config = dict(
    hidden_size=192,
    norm='rmsnorm',
    positions='rope',
    init_std_qkv=0.0381,
    init_std_up=0.0381,
    learning_rate=0.0111,
    schedule='wsd',
    decay_fraction=0.889,
    max_seq_len=512,
    dataset='wikipedia_en',
)
MLP neurons of a small language model. Each row is named by its layer, matrix (gate and up: input weights; down: output weights) and neuron, and shows model dimensions 0-127. Each number is 50 + 10 x the weight over its row's rms, rounded and kept within 0 to 99. A neuron's up and down rows have the sign that makes its largest values positive.
A block is one neuron, or neurons of one layer that tend to fire together. Before each block is what it responds to, as a language model described it from the Wikipedia text at the highest values.

Responds to: Table header and row ends
L7.gate34:63 42 50 59 39 43 53 58 40 43 54 57 29 45 54 63 54 58 60 60 63 47 49 51 51 40 57 78 46 63 65 45 54 62 59 56 44 42 41 37 56 33 62 45 43 47 41 45 57 57 47 58 59 42 52 48 50 48 60 58 58 46 32 42 53 45 46 54 43 61 51 59 31 54 45 63 48 41 47 62 56 57 62 45 47 60 62 56 58 46 30 47 58 52 41 53 41 52 45 43 57 40 46 46 62 47 45 67 59 47 45 56 61 62 45 39 49 40 56 52 47 17 42 54 44 52 41 56
L7.up34:55 81 45 38 43 58 53 48 46 37 41 54 45 52 56 53 35 57 45 58 53 60 59 66 52 51 52 62 56 49 54 63 49 62 51 53 52 57 64 46 25 55 30 77 55 38 31 57 39 43 59 72 36 49 51 65 49 49 56 71 60 42 50 47 66 39 49 56 42 49 52 37 41 58 55 62 50 59 56 59 63 44 53 52 61 52 61 42 42 52 42 48 40 37 33 47 41 65 69 56 40 47 54 48 51 51 51 56 66 51 44 49 51 49 56 53 59 47 32 52 45 32 67 63 52 73 59 47
L7.down34:50 61 51 59 69 41 49 52 61 37 42 51 50 54 50 57 40 36 40 44 56 34 57 35 66 29 55 45 68 39 59 59 52 57 56 59 40 48 52 47 36 53 47 40 37 61 49 56 50 66 67 41 47 49 52 55 65 37 43 44 53 58 54 39 59 67 56 42 35 51 61 54 54 59 56 75 52 50 30 51 55 42 49 57 63 54 48 48 55 51 56 41 55 42 58 72 56 37 56 43 54 62 57 36 31 42 57 53 33 54 77 35 50 61 46 39 50 57 31 55 53 64 50 47 63 53 60 47
L7.gate139:41 42 52 44 44 59 52 51 65 43 48 46 51 56 72 48 40 64 65 58 61 49 54 54 48 60 56 33 48 40 48 53 60 60 46 50 44 40 43 54 54 33 58 67 44 64 48 65 72 31 47 45 39 55 46 46 50 54 51 42 56 47 19 58 56 40 52 39 57 54 57 41 20 46 46 42 30 61 56 46 47 49 43 49 42 49 23 54 35 34 62 43 53 58 49 51 38 46 48 43 50 49 56 56 50 48 64 56 62 37 47 49 58 36 34 59 41 52 45 58 47 31 35 58 59 39 35 65
L7.up139:36 45 51 37 72 43 61 52 46 52 48 55 53 58 58 60 46 54 46 45 58 54 32 40 44 65 47 38 39 45 48 65 45 59 60 50 49 44 28 50 58 52 52 54 49 47 54 70 43 49 46 38 65 44 31 39 53 50 51 61 57 45 60 55 60 57 35 55 62 37 59 40 58 44 54 67 42 54 47 44 41 34 49 44 49 46 54 40 52 50 55 43 46 50 38 71 41 46 45 45 65 60 47 39 47 16 69 58 53 34 47 60 36 41 53 54 51 80 48 42 54 33 37 52 53 47 57 76
L7.down139:58 44 45 50 43 52 55 40 47 45 45 48 49 59 47 56 34 53 36 45 55 46 48 56 53 49 56 54 42 58 56 69 35 71 59 58 65 74 44 61 46 46 29 61 45 59 67 54 31 51 51 35 52 46 49 52 57 36 65 49 41 58 46 50 50 48 53 55 60 57 43 47 48 59 54 57 41 46 41 57 61 51 69 58 36 53 40 48 49 55 59 34 49 34 46 42 63 63 64 67 45 62 58 55 46 54 54 43 44 46 49 41 55 50 47 49 41 27 86 54 30 59 33 48 42 57 51 42
L7.gate144:38 62 55 54 35 42 52 38 42 53 50 41 40 42 55 57 50 48 64 56 49 48 53 49 52 48 41 59 57 53 66 54 55 64 49 54 65 66 47 47 47 41 63 38 29 61 48 50 29 55 50 19 55 57 64 48 58 52 65 54 47 45 56 59 55 60 59 57 49 47 42 52 38 53 53 46 57 31 48 66 46 49 52 45 55 53 48 51 61 49 51 38 51 40 32 45 35 38 58 57 52 48 43 56 44 38 52 47 50 69 32 57 50 41 58 51 62 45 43 50 45 57 53 66 37 27 42 53
L7.up144:40 42 48 62 65 46 49 58 56 71 52 68 50 38 50 52 54 48 53 74 46 38 47 48 52 64 67 49 56 66 50 44 62 58 43 51 44 53 44 52 58 39 43 66 33 50 44 67 34 51 50 57 37 59 42 44 55 44 52 46 47 45 60 58 77 53 53 48 64 44 60 45 57 49 64 54 50 25 66 42 45 56 52 64 46 45 61 32 48 53 46 51 60 46 39 50 46 39 52 62 45 69 47 42 64 48 75 64 62 74 36 66 49 34 60 50 47 45 58 44 49 51 47 48 39 47 46 73
L7.down144:40 44 53 59 59 33 65 40 53 51 49 46 50 51 61 63 58 64 59 56 49 52 68 51 53 50 48 50 68 56 64 51 56 53 51 60 42 48 43 71 44 50 50 46 38 49 46 49 44 48 76 54 56 42 57 46 48 51 56 55 62 49 47 38 50 53 63 60 51 56 31 66 55 49 64 53 57 46 49 41 50 64 48 39 65 43 61 43 38 46 51 59 45 36 57 44 40 51 44 45 43 71 35 29 42 56 53 44 62 55 39 59 57 57 73 45 78 56 41 65 34 54 47 46 69 48 45 39
L7.gate507:59 38 18 53 59 44 53 52 60 46 72 72 53 60 46 50 44 53 62 54 71 42 67 43 42 51 39 30 71 37 59 68 35 56 44 46 41 56 47 45 58 53 56 58 53 47 39 53 39 58 36 45 50 57 35 49 40 50 38 50 44 40 55 76 59 27 50 53 59 67 47 43 49 38 38 62 48 59 41 43 52 55 52 55 59 52 66 52 46 34 59 46 65 54 50 61 57 52 39 55 55 39 60 40 58 48 34 50 57 34 45 41 63 33 45 50 38 56 60 48 58 19 58 49 54 33 46 59
L7.up507:51 34 35 33 45 44 60 31 69 37 42 59 46 48 67 38 66 48 46 45 49 36 59 31 48 54 56 48 46 40 56 42 49 58 51 64 52 52 54 39 52 42 36 59 54 55 55 63 49 62 59 57 38 68 43 58 46 25 39 43 62 42 51 55 57 52 52 41 39 67 45 55 53 53 51 66 50 40 28 43 49 49 40 41 54 60 55 31 52 35 59 77 51 56 38 41 57 52 55 31 51 63 54 37 52 48 53 52 51 42 53 47 56 31 66 49 38 52 62 54 60 14 47 58 54 64 56 55
L7.down507:48 54 59 44 45 45 56 59 34 64 64 49 69 59 34 56 35 53 42 58 59 64 40 76 59 46 34 57 49 62 56 83 52 48 48 38 50 51 61 70 45 62 60 55 47 60 43 39 57 54 47 59 57 33 48 43 46 71 65 49 40 57 21 43 62 57 37 58 56 32 31 27 57 53 54 42 45 39 55 62 42 50 57 59 39 39 55 48 48 52 57 22 52 48 62 58 37 55 43 49 57 42 47 67 51 50 58 47 52 62 52 45 51 74 34 46 51 46 50 57 46 62 39 62 55 43 43 57

Responds to: Table header separators
L4.gate11:46 48 31 55 58 56 70 31 63 51 31 41 42 40 49 24 53 51 58 55 45 38 62 56 53 45 62 49 78 40 43 41 54 64 47 46 42 47 44 49 49 40 60 54 58 38 42 45 53 49 56 43 38 65 43 54 65 51 61 38 73 54 51 52 52 49 62 61 51 57 69 39 52 53 56 65 70 50 76 45 44 53 52 44 69 58 50 38 52 31 53 64 41 40 49 41 71 54 60 57 37 59 56 48 39 34 40 61 34 75 39 57 35 49 63 33 37 66 48 57 34 42 66 66 58 55 41 48
L4.up11:63 42 49 46 50 38 67 29 30 62 55 52 57 49 51 48 63 48 49 55 38 51 54 39 39 61 22 62 53 46 30 44 54 41 41 56 47 47 56 52 52 47 61 48 62 42 63 48 50 43 57 61 46 43 40 43 28 40 57 52 61 61 55 64 48 41 60 53 45 58 62 34 57 42 75 43 54 46 49 58 50 42 56 48 49 57 39 36 47 57 66 50 34 35 33 68 66 63 51 55 44 55 62 33 42 50 43 65 43 71 33 61 50 39 48 33 61 58 42 36 34 56 52 52 55 51 34 50
L4.down11:39 49 54 61 48 65 53 51 64 50 36 42 52 53 31 38 49 45 45 47 47 36 59 62 55 40 59 46 41 42 53 48 59 54 44 53 38 42 48 60 53 44 33 60 52 59 38 40 41 38 57 38 64 52 50 51 47 43 43 47 60 45 55 61 47 52 56 49 59 76 66 48 54 42 48 56 44 47 72 40 20 49 52 56 58 54 52 45 39 53 46 54 48 54 46 28 66 61 41 45 44 50 53 29 45 44 51 51 32 74 60 65 43 48 48 30 36 56 65 63 28 44 50 59 67 55 48 32
L4.gate360:55 74 33 51 73 67 51 43 42 57 47 38 43 57 45 48 50 61 64 52 50 56 53 55 47 59 43 41 48 45 48 55 52 52 37 46 53 43 40 78 43 60 52 71 32 43 43 47 55 66 51 50 43 38 52 36 50 62 60 42 45 50 45 57 52 54 61 49 39 30 54 51 49 50 52 43 56 43 52 69 49 50 47 45 42 66 56 61 63 44 39 57 38 60 38 63 68 76 55 58 35 58 46 65 39 51 47 56 37 70 44 43 51 49 60 35 48 56 57 52 42 49 56 44 54 51 40 43
L4.up360:56 59 50 52 59 43 47 48 64 83 42 42 41 55 59 47 42 53 59 68 58 58 54 67 52 48 50 57 20 50 58 37 38 62 50 56 56 53 47 37 69 36 54 43 51 48 66 41 29 62 44 63 54 51 50 33 34 53 61 45 60 60 49 33 39 63 62 57 63 58 56 44 62 59 72 45 55 55 56 48 33 47 55 50 55 34 51 56 46 39 42 45 43 65 58 57 67 50 55 39 49 47 36 58 56 58 47 54 46 52 33 48 60 59 25 60 40 45 49 60 49 56 61 40 57 43 74 46
L4.down360:66 60 65 21 33 36 64 42 61 44 36 30 39 53 38 44 56 64 34 57 35 47 53 65 51 53 56 51 52 40 58 60 51 56 48 40 56 62 51 45 41 49 65 63 65 62 42 58 57 40 51 34 61 48 41 68 53 56 44 31 49 47 47 37 57 53 39 37 72 58 37 49 48 49 57 55 51 52 36 27 42 50 59 35 51 53 60 47 43 56 58 64 50 57 57 43 41 57 56 64 42 55 53 41 75 47 51 56 52 43 67 62 36 63 58 37 41 60 44 58 57 43 42 38 45 45 57 45
L4.gate461:40 56 33 57 66 55 51 51 53 56 33 45 46 54 42 52 64 51 67 67 55 47 57 56 47 59 44 47 41 46 59 56 41 64 35 64 37 53 64 54 54 35 51 58 53 41 65 49 58 45 65 45 48 50 42 52 43 41 30 49 54 43 42 49 66 61 39 37 42 44 45 48 49 44 45 48 54 54 69 52 38 44 48 51 65 75 53 43 64 52 44 55 57 43 53 67 58 40 35 46 56 56 62 48 57 44 55 67 47 58 47 40 50 79 48 43 48 56 55 36 42 32 43 41 59 48 44 26
L4.up461:62 44 46 39 66 63 68 48 45 53 38 50 37 63 74 61 41 29 68 69 52 51 56 43 53 69 28 26 42 53 48 59 41 53 54 63 61 47 49 37 40 40 61 53 42 45 27 47 48 50 46 58 34 61 58 54 35 44 44 63 58 48 50 60 59 52 51 42 41 67 56 35 52 62 47 51 46 47 60 41 47 46 16 52 68 52 50 44 61 44 65 47 63 74 61 60 56 60 33 48 48 50 57 55 47 49 49 45 59 48 47 44 52 40 46 55 44 62 47 54 66 34 49 61 59 62 33 46
L4.down461:49 44 36 43 72 38 46 47 57 60 56 41 40 36 37 51 72 64 31 37 57 55 47 53 50 66 57 58 54 68 59 72 49 50 61 53 40 70 50 44 42 59 35 48 49 54 60 54 46 39 45 60 53 42 60 64 47 49 50 37 66 69 50 41 41 39 44 52 49 43 34 53 68 65 49 43 57 40 48 54 48 37 63 47 51 58 53 56 53 55 59 54 45 40 65 40 31 46 51 59 69 42 51 50 51 38 73 64 41 60 53 48 52 49 47 36 60 48 43 52 38 48 49 66 46 57 48 51
L4.gate496:57 48 37 49 42 55 69 29 52 53 39 31 52 33 62 46 50 49 53 52 46 39 66 51 40 51 66 44 33 52 57 57 57 50 58 48 55 54 43 55 51 55 54 53 47 28 46 54 29 61 49 38 55 60 30 45 51 49 49 41 52 53 46 54 57 43 47 56 48 48 56 31 43 34 67 41 35 50 64 56 44 42 56 46 51 50 47 36 69 46 44 61 62 62 55 62 50 46 44 48 54 51 43 35 50 64 65 58 34 51 53 55 47 70 47 54 41 43 68 46 33 61 67 60 60 41 57 35
L4.up496:61 56 46 46 53 57 48 28 42 52 48 45 24 61 55 33 55 45 50 41 44 39 47 56 42 43 39 30 64 46 47 48 48 57 50 43 57 53 57 52 61 55 35 56 23 52 53 45 51 66 36 46 49 51 65 32 55 47 51 52 46 54 37 39 32 63 58 45 48 55 58 42 67 47 40 50 53 49 61 54 40 54 41 42 54 42 51 55 42 49 50 67 71 43 45 58 56 28 79 61 42 44 41 36 34 54 55 66 44 56 63 67 40 54 53 45 45 41 60 45 40 46 53 32 56 42 35 46
L4.down496:62 47 55 48 36 56 43 50 51 61 74 40 46 39 47 48 48 36 43 56 68 47 33 42 50 60 52 50 54 27 38 66 57 49 53 63 32 55 46 59 43 26 53 39 66 69 38 41 44 36 37 45 49 44 51 58 50 49 52 39 52 47 38 50 64 30 46 54 53 64 53 45 50 56 48 32 37 58 37 56 53 58 52 59 46 52 36 51 59 50 30 42 63 55 39 47 37 34 55 41 52 55 58 48 53 40 68 42 39 49 58 48 41 56 43 47 47 46 43 40 47 55 44 62 50 40 67 45

Responds to: Sports statistics table separators
L7.gate87:41 54 58 56 62 54 43 54 50 62 49 64 59 48 37 49 57 72 48 59 48 57 54 38 59 47 36 45 56 60 47 28 46 44 63 44 60 54 55 56 55 55 39 62 43 47 58 59 56 80 39 60 47 66 42 42 50 48 67 56 67 44 58 53 62 55 46 34 45 66 56 65 57 49 44 58 50 66 54 52 60 50 52 61 35 65 48 55 50 47 42 54 51 43 56 44 62 42 47 56 32 38 42 74 52 48 48 38 35 58 68 47 54 64 29 59 49 63 59 36 52 53 38 47 70 60 38 51
L7.up87:28 30 44 62 53 27 51 63 66 54 56 54 65 32 49 53 22 48 51 40 64 61 54 50 47 49 54 43 48 65 50 49 47 35 56 40 40 64 50 47 60 55 39 43 55 52 51 51 42 78 38 59 47 39 47 44 56 55 35 64 34 57 56 55 52 60 46 43 37 57 44 46 50 64 41 53 66 53 68 48 58 62 36 57 44 49 51 61 45 45 37 45 54 35 37 79 29 43 45 48 57 57 40 57 45 40 42 38 54 52 39 43 55 47 49 43 52 66 38 52 61 46 32 51 48 52 51 61
L7.down87:63 62 52 53 48 40 52 62 44 66 57 55 55 57 61 47 46 67 30 67 60 57 55 63 56 44 28 55 51 45 49 43 48 31 48 41 56 57 52 47 46 48 45 58 31 59 58 55 55 61 30 67 40 55 55 48 64 56 75 50 46 49 61 74 40 42 44 36 50 56 37 52 42 47 50 69 60 62 47 62 47 41 66 56 33 61 47 60 48 42 40 48 41 59 56 57 54 42 40 40 45 50 41 71 54 36 56 43 37 46 52 37 43 52 44 56 46 45 61 47 42 66 45 40 47 63 43 52
L7.gate351:48 64 55 49 49 52 51 60 43 47 76 58 50 54 43 52 47 42 58 56 50 43 70 66 66 55 41 46 58 41 46 40 37 39 49 51 39 54 57 46 49 69 64 37 54 57 64 42 34 51 49 46 48 43 34 55 36 72 74 46 64 48 48 46 46 63 68 57 43 64 53 25 61 30 55 60 58 47 44 62 64 53 59 41 55 60 41 63 50 60 59 43 49 44 44 56 45 37 57 42 46 69 70 60 58 57 53 41 37 54 46 55 36 55 56 47 30 34 51 60 50 57 52 54 52 65 56 57
L7.up351:44 56 36 52 61 42 63 34 35 56 47 33 49 40 48 40 38 60 50 33 47 52 59 49 50 26 34 30 54 47 46 31 55 42 58 42 51 62 70 40 61 44 27 57 47 58 66 52 65 50 33 42 47 41 57 58 54 31 66 48 44 50 49 58 52 51 58 66 59 46 49 43 48 53 48 42 72 43 55 48 65 46 56 45 58 57 53 50 50 49 57 70 37 39 48 56 54 53 52 50 38 40 50 55 60 27 40 37 53 58 41 41 53 49 55 46 66 36 34 56 41 36 34 55 58 50 62 47
L7.down351:56 65 54 49 44 54 59 40 66 69 48 25 51 48 48 47 56 48 47 41 55 32 56 50 41 35 50 40 49 51 42 45 46 39 59 66 39 45 55 56 69 49 44 49 62 46 39 44 49 57 50 53 39 37 53 44 50 46 48 27 63 33 57 38 45 66 51 42 44 55 46 39 65 45 41 61 46 41 49 51 73 36 58 51 44 45 58 45 56 54 54 56 52 50 41 63 37 60 55 55 53 62 57 65 63 52 43 36 46 51 65 49 38 66 55 58 46 30 41 48 44 47 44 60 58 59 60 47
L7.gate365:42 44 34 54 50 66 45 65 55 58 53 36 59 47 49 40 40 58 49 66 53 46 75 39 43 29 48 32 49 54 40 33 62 44 53 59 48 52 41 45 59 55 49 48 70 54 46 44 48 52 44 36 22 64 65 39 56 59 61 52 54 47 52 51 24 54 47 36 45 54 50 63 48 55 48 55 60 38 54 34 45 47 54 46 58 38 54 49 55 51 52 61 75 47 31 66 42 34 48 61 39 51 49 54 69 41 64 35 34 45 35 48 47 71 65 51 59 46 56 60 54 47 43 48 52 55 63 51
L7.up365:53 58 58 60 53 63 61 65 51 69 60 63 55 49 50 33 43 26 49 61 46 40 55 43 58 32 42 34 39 55 37 40 56 44 54 48 53 57 55 63 63 53 51 40 57 48 47 46 41 61 46 44 44 61 53 45 48 56 45 35 58 49 52 57 40 54 43 46 62 58 46 49 64 60 46 60 56 40 46 42 53 56 61 56 65 47 50 48 55 43 30 39 61 67 40 71 56 51 53 51 52 33 45 58 55 34 71 49 35 39 39 43 46 61 75 44 50 52 35 51 58 60 50 53 50 74 50 35
L7.down365:29 47 46 62 60 58 45 61 43 55 70 54 52 55 54 48 42 41 27 76 51 43 45 68 50 50 62 49 42 56 45 50 53 40 66 42 53 49 44 46 55 36 59 35 48 59 55 41 16 56 58 33 45 51 54 56 47 49 58 45 47 45 69 46 40 57 62 52 58 58 37 36 77 59 49 63 56 53 39 44 37 37 75 55 49 57 53 57 45 52 33 46 58 54 42 60 37 51 54 59 42 43 38 53 41 40 35 53 45 43 61 30 44 62 70 56 54 48 53 50 56 58 42 57 56 62 44 40
L7.gate373:73 41 44 49 42 37 41 74 49 54 51 51 52 56 48 45 57 46 69 58 51 46 39 61 34 57 44 63 42 60 46 50 48 59 39 60 50 42 51 59 55 51 61 71 63 54 48 49 41 57 49 56 59 54 43 56 63 49 67 53 53 59 42 51 44 69 63 67 51 63 24 59 54 49 48 54 60 21 54 33 50 54 42 52 56 51 52 35 47 43 34 45 22 38 49 59 36 35 57 51 48 44 50 54 50 47 45 45 55 36 43 64 65 48 52 48 70 40 46 61 55 44 42 50 46 64 47 76
L7.up373:37 52 58 50 63 58 62 45 64 50 73 38 41 47 50 37 54 59 47 44 70 64 58 48 55 40 38 43 59 63 49 83 44 49 36 37 55 66 46 54 44 58 64 39 56 53 43 46 62 39 58 57 59 58 48 66 59 49 56 18 71 53 70 63 51 56 52 46 51 44 77 71 45 53 53 51 60 43 53 55 67 60 46 44 55 64 50 54 60 68 58 54 53 55 40 65 51 42 58 59 45 40 63 36 41 44 50 46 51 52 56 46 44 51 47 33 48 61 55 43 57 45 59 53 52 61 40 55
L7.down373:37 47 44 49 50 43 58 43 58 47 60 36 34 54 36 49 26 56 37 38 58 57 59 45 40 43 43 46 45 47 64 57 50 44 43 26 46 50 52 38 49 36 41 34 39 55 36 47 54 45 57 52 65 66 56 49 61 58 47 38 44 51 43 42 52 44 50 39 59 49 60 48 35 48 41 56 52 56 49 62 43 61 54 60 47 58 67 50 32 66 53 72 55 39 42 45 70 40 39 30 58 60 60 55 62 47 44 59 49 61 60 39 38 45 54 50 54 42 55 37 44 72 75 41 46 33 45 45

Responds to: Stats-table cell separators
L10.gate218:28 39 45 52 59 40 41 60 35 43 51 68 40 61 54 39 33 62 50 60 68 56 61 43 38 52 56 61 41 73 40 58 61 65 60 48 47 66 23 42 48 67 45 45 41 56 48 59 36 63 48 57 52 49 51 61 45 62 41 56 58 48 55 43 59 57 70 44 34 31 44 35 51 61 46 48 45 49 64 72 71 36 45 58 41 39 41 58 58 45 31 48 57 50 49 51 35 39 57 50 44 18 51 51 50 46 57 59 30 51 51 43 35 42 42 49 56 47 37 36 52 60 66 47 61 60 59 39
L10.up218:50 36 34 60 67 75 51 51 40 54 56 75 57 63 55 42 43 33 49 70 50 50 36 25 54 56 37 45 49 51 47 33 42 63 56 47 37 58 49 44 58 62 60 45 33 52 39 52 60 65 43 56 41 42 36 62 50 53 62 42 44 63 46 54 54 35 41 63 51 31 49 60 59 33 45 61 60 40 43 50 56 52 53 70 41 51 66 55 50 39 38 47 48 33 49 56 51 58 63 35 49 57 47 50 34 45 71 41 40 51 47 42 42 63 79 52 48 61 51 60 58 52 54 63 46 34 64 41
L10.down218:39 48 54 56 46 55 57 59 52 43 28 48 36 35 38 46 55 58 35 47 77 51 43 62 42 25 55 59 52 59 42 44 56 28 62 60 44 42 40 66 54 77 44 38 38 58 56 27 39 51 52 52 44 37 58 55 71 45 51 64 37 49 51 64 43 45 47 63 52 46 50 25 63 66 48 44 30 60 66 34 49 53 65 45 43 50 38 59 58 68 55 47 40 50 45 52 49 51 60 54 54 53 49 46 61 57 60 61 51 50 47 46 47 49 38 63 42 42 27 52 30 67 56 43 46 55 59 41

Responds to: Delimiters after numbers in tables
L4.gate193:56 42 57 57 62 53 57 54 42 42 54 47 29 46 68 45 57 40 53 50 40 53 52 43 44 44 44 64 53 54 45 39 56 48 61 35 50 42 31 36 31 68 30 43 56 62 63 46 64 55 40 45 34 42 54 57 35 40 51 48 55 37 60 49 64 46 67 38 62 67 56 52 24 47 68 61 36 43 46 62 38 53 56 48 41 48 64 49 40 47 59 41 37 74 32 54 51 50 41 54 45 67 70 58 54 59 54 25 38 63 56 42 36 44 63 49 48 55 49 47 60 33 48 74 53 48 63 44
L4.up193:63 61 47 48 64 64 52 62 24 42 59 32 54 75 42 57 50 47 54 62 62 57 74 56 56 51 20 58 34 41 61 57 40 56 48 35 46 50 32 52 57 54 34 36 57 44 59 63 56 47 46 45 37 63 52 31 57 38 61 36 53 46 50 44 41 48 56 52 55 50 28 42 53 60 37 51 39 47 52 60 32 63 50 57 64 56 43 54 50 49 35 52 38 65 54 64 49 63 72 41 55 39 50 49 37 62 33 46 28 47 63 63 62 63 48 53 40 51 63 42 52 52 47 45 56 59 48 42
L4.down193:59 51 66 52 41 47 51 60 64 61 51 68 51 68 56 58 48 38 57 41 43 45 61 44 51 50 47 52 40 47 51 32 49 67 41 45 66 57 39 26 38 56 63 49 49 72 46 51 31 47 63 50 44 58 51 60 44 49 63 50 72 51 75 36 54 43 48 57 61 57 69 59 51 63 43 56 44 37 34 62 48 39 56 52 50 48 30 72 49 57 54 47 51 51 65 58 44 68 47 52 51 42 55 37 44 47 59 59 57 59 58 70 64 45 45 50 40 33 58 60 65 55 32 44 50 58 36 47
L4.gate204:54 55 55 46 57 45 47 44 58 67 65 45 59 44 53 58 63 55 56 41 71 59 66 61 43 56 42 36 39 76 50 37 51 40 56 47 50 60 49 59 55 46 44 67 47 56 40 70 45 59 44 52 56 43 51 50 71 54 30 39 43 58 55 50 40 37 46 70 73 45 71 46 59 44 56 68 38 43 58 53 47 50 73 50 29 53 50 67 51 36 48 42 54 54 47 32 36 46 59 42 57 40 52 50 44 40 43 68 68 47 35 39 51 54 43 50 47 42 50 52 40 71 64 43 53 50 60 61
L4.up204:55 35 48 46 38 64 41 63 46 50 61 49 32 65 52 67 57 32 56 41 50 38 49 58 66 63 57 40 56 59 34 26 49 58 63 36 44 56 38 47 54 44 49 35 51 57 51 44 55 53 53 63 48 37 46 50 31 40 63 51 36 42 50 51 34 55 38 66 51 41 49 54 53 68 41 67 35 68 44 51 37 56 52 53 58 56 70 50 56 52 44 66 34 62 29 43 56 45 48 50 44 37 42 36 48 56 48 41 36 61 53 48 40 45 68 44 48 48 74 60 61 35 59 34 58 53 37 57
L4.down204:76 38 58 52 52 49 59 65 59 56 41 44 36 52 44 56 46 57 44 54 45 55 42 57 44 67 44 48 51 51 48 27 57 48 55 54 46 52 49 69 41 62 56 42 27 53 43 55 35 45 55 57 75 54 51 48 41 61 49 41 50 70 54 52 55 37 42 67 59 43 52 55 45 52 58 56 42 49 38 61 54 48 63 41 44 72 64 58 28 60 48 52 42 35 62 45 36 44 42 53 46 32 56 51 33 44 43 49 68 51 50 57 53 59 54 49 59 59 57 43 72 43 60 40 44 20 46 55
L4.gate271:56 64 30 66 53 33 63 48 35 65 48 50 55 50 61 57 65 42 53 41 58 45 32 43 69 50 45 51 35 55 33 31 59 50 48 33 44 63 30 54 44 60 55 63 47 55 63 59 54 51 42 36 41 59 55 66 45 39 45 48 58 30 56 52 56 42 40 58 44 51 34 48 41 58 48 47 39 33 65 54 31 59 33 49 46 49 61 45 41 40 30 67 51 55 48 73 47 46 52 54 63 47 79 66 54 49 48 40 47 51 56 53 61 62 57 40 49 50 59 54 45 55 41 51 56 58 56 31
L4.up271:52 54 31 59 49 46 51 39 42 70 61 64 58 50 50 70 54 44 59 46 68 57 42 30 66 49 50 69 50 28 43 35 37 46 59 43 45 32 33 45 45 38 38 38 58 57 46 62 29 36 45 49 40 56 44 49 63 43 67 32 68 48 64 51 40 48 54 53 59 56 36 51 35 46 48 57 54 45 30 57 50 53 66 55 59 37 51 38 32 48 22 50 36 60 44 49 36 57 34 43 62 57 70 49 60 47 39 38 63 56 60 34 52 45 50 51 43 39 44 40 69 50 50 57 56 62 47 36
L4.down271:51 47 51 40 52 51 62 61 30 51 63 41 52 52 55 48 38 49 44 47 39 52 38 60 44 40 58 37 51 69 41 55 40 45 41 65 35 53 40 42 38 58 49 53 44 36 40 48 37 56 47 57 40 47 60 41 48 58 53 37 60 31 64 34 60 45 45 65 45 60 53 37 55 53 37 48 29 45 43 57 37 70 35 37 50 47 39 62 33 67 38 43 53 45 33 64 57 41 63 39 38 65 65 64 37 45 62 39 34 57 43 46 39 53 50 40 54 43 64 67 45 53 43 35 64 53 53 48
L4.gate477:58 47 46 43 59 56 36 40 43 62 72 37 39 58 49 41 40 43 45 42 51 46 45 42 54 33 40 65 61 38 28 39 46 72 56 56 38 71 53 57 37 53 56 63 49 53 51 55 37 71 55 41 39 55 55 58 50 34 63 42 44 69 45 47 57 53 49 51 46 62 57 44 42 49 56 54 35 32 52 58 57 40 52 49 51 44 56 46 35 57 36 49 49 65 62 63 53 52 47 54 63 64 50 51 27 41 53 47 40 71 57 47 32 62 55 46 67 20 48 42 54 50 58 62 51 55 48 35
L4.up477:67 46 42 60 40 43 52 59 55 29 64 50 53 60 57 68 49 46 50 38 36 52 60 54 44 68 27 53 55 55 37 29 51 48 46 36 47 37 35 49 38 54 44 58 42 34 28 60 44 47 40 42 35 59 55 49 64 39 48 55 61 38 56 51 52 60 62 35 52 46 34 47 80 45 38 66 49 58 45 44 31 43 37 44 33 54 43 47 50 52 44 36 27 39 48 40 32 55 52 34 55 49 53 63 61 49 61 57 44 40 34 55 50 50 67 26 31 51 61 60 60 57 35 47 40 60 47 56
L4.down477:54 54 39 52 48 45 60 60 69 50 60 50 48 57 52 59 50 48 65 36 44 73 52 65 58 65 48 36 45 46 59 09 46 52 48 31 48 63 50 46 49 58 40 54 49 59 50 67 59 48 52 57 48 50 44 45 47 50 31 52 60 52 73 45 65 42 57 49 58 47 45 68 47 54 58 61 48 39 60 68 32 49 53 38 52 34 34 67 43 40 41 53 51 48 49 51 42 55 62 43 41 63 61 50 50 40 54 42 41 50 44 52 51 49 35 56 45 38 77 53 49 29 45 51 48 56 67 48

Responds to: Name and title positions
L10.gate234:38 50 47 58 47 48 44 50 56 53 43 41 45 52 50 62 47 41 50 38 50 52 67 63 52 37 53 62 65 68 51 53 60 52 39 56 53 63 48 60 39 64 34 32 35 28 62 64 57 63 56 48 57 38 58 46 43 42 57 58 64 46 58 53 60 35 48 46 44 53 62 43 49 58 42 56 51 63 47 47 28 49 60 69 43 42 50 65 49 57 63 53 66 29 45 67 35 37 44 48 26 46 58 42 45 45 60 58 47 45 47 70 55 40 69 51 46 57 52 30 42 31 52 69 53 67 47 58
L10.up234:42 43 48 43 61 48 47 25 54 64 51 60 45 58 48 60 51 56 35 39 56 64 63 56 51 68 48 55 52 58 37 57 64 53 59 31 61 49 68 46 49 49 36 45 51 35 47 60 44 50 63 56 25 49 67 56 60 42 52 57 48 55 52 48 57 54 69 40 67 49 36 48 47 62 69 41 33 48 54 56 55 43 60 42 53 33 52 48 54 39 54 59 70 35 40 54 51 58 48 40 42 42 47 40 34 53 62 64 61 45 52 54 60 48 45 49 37 47 45 40 36 46 65 71 51 54 53 52
L10.down234:63 60 70 55 56 47 58 40 38 63 57 60 57 54 54 68 13 58 36 49 39 52 46 52 69 52 43 43 61 49 39 71 59 51 49 53 51 39 44 40 75 48 39 58 55 52 52 45 30 51 44 43 50 38 73 66 54 54 56 62 63 70 30 53 29 51 52 46 52 54 54 51 53 60 53 50 41 40 45 39 45 40 46 51 46 43 60 52 36 62 52 47 57 48 32 46 54 50 49 51 57 44 63 38 51 47 41 41 50 64 35 59 51 49 49 49 54 29 34 50 48 46 39 63 32 56 52 45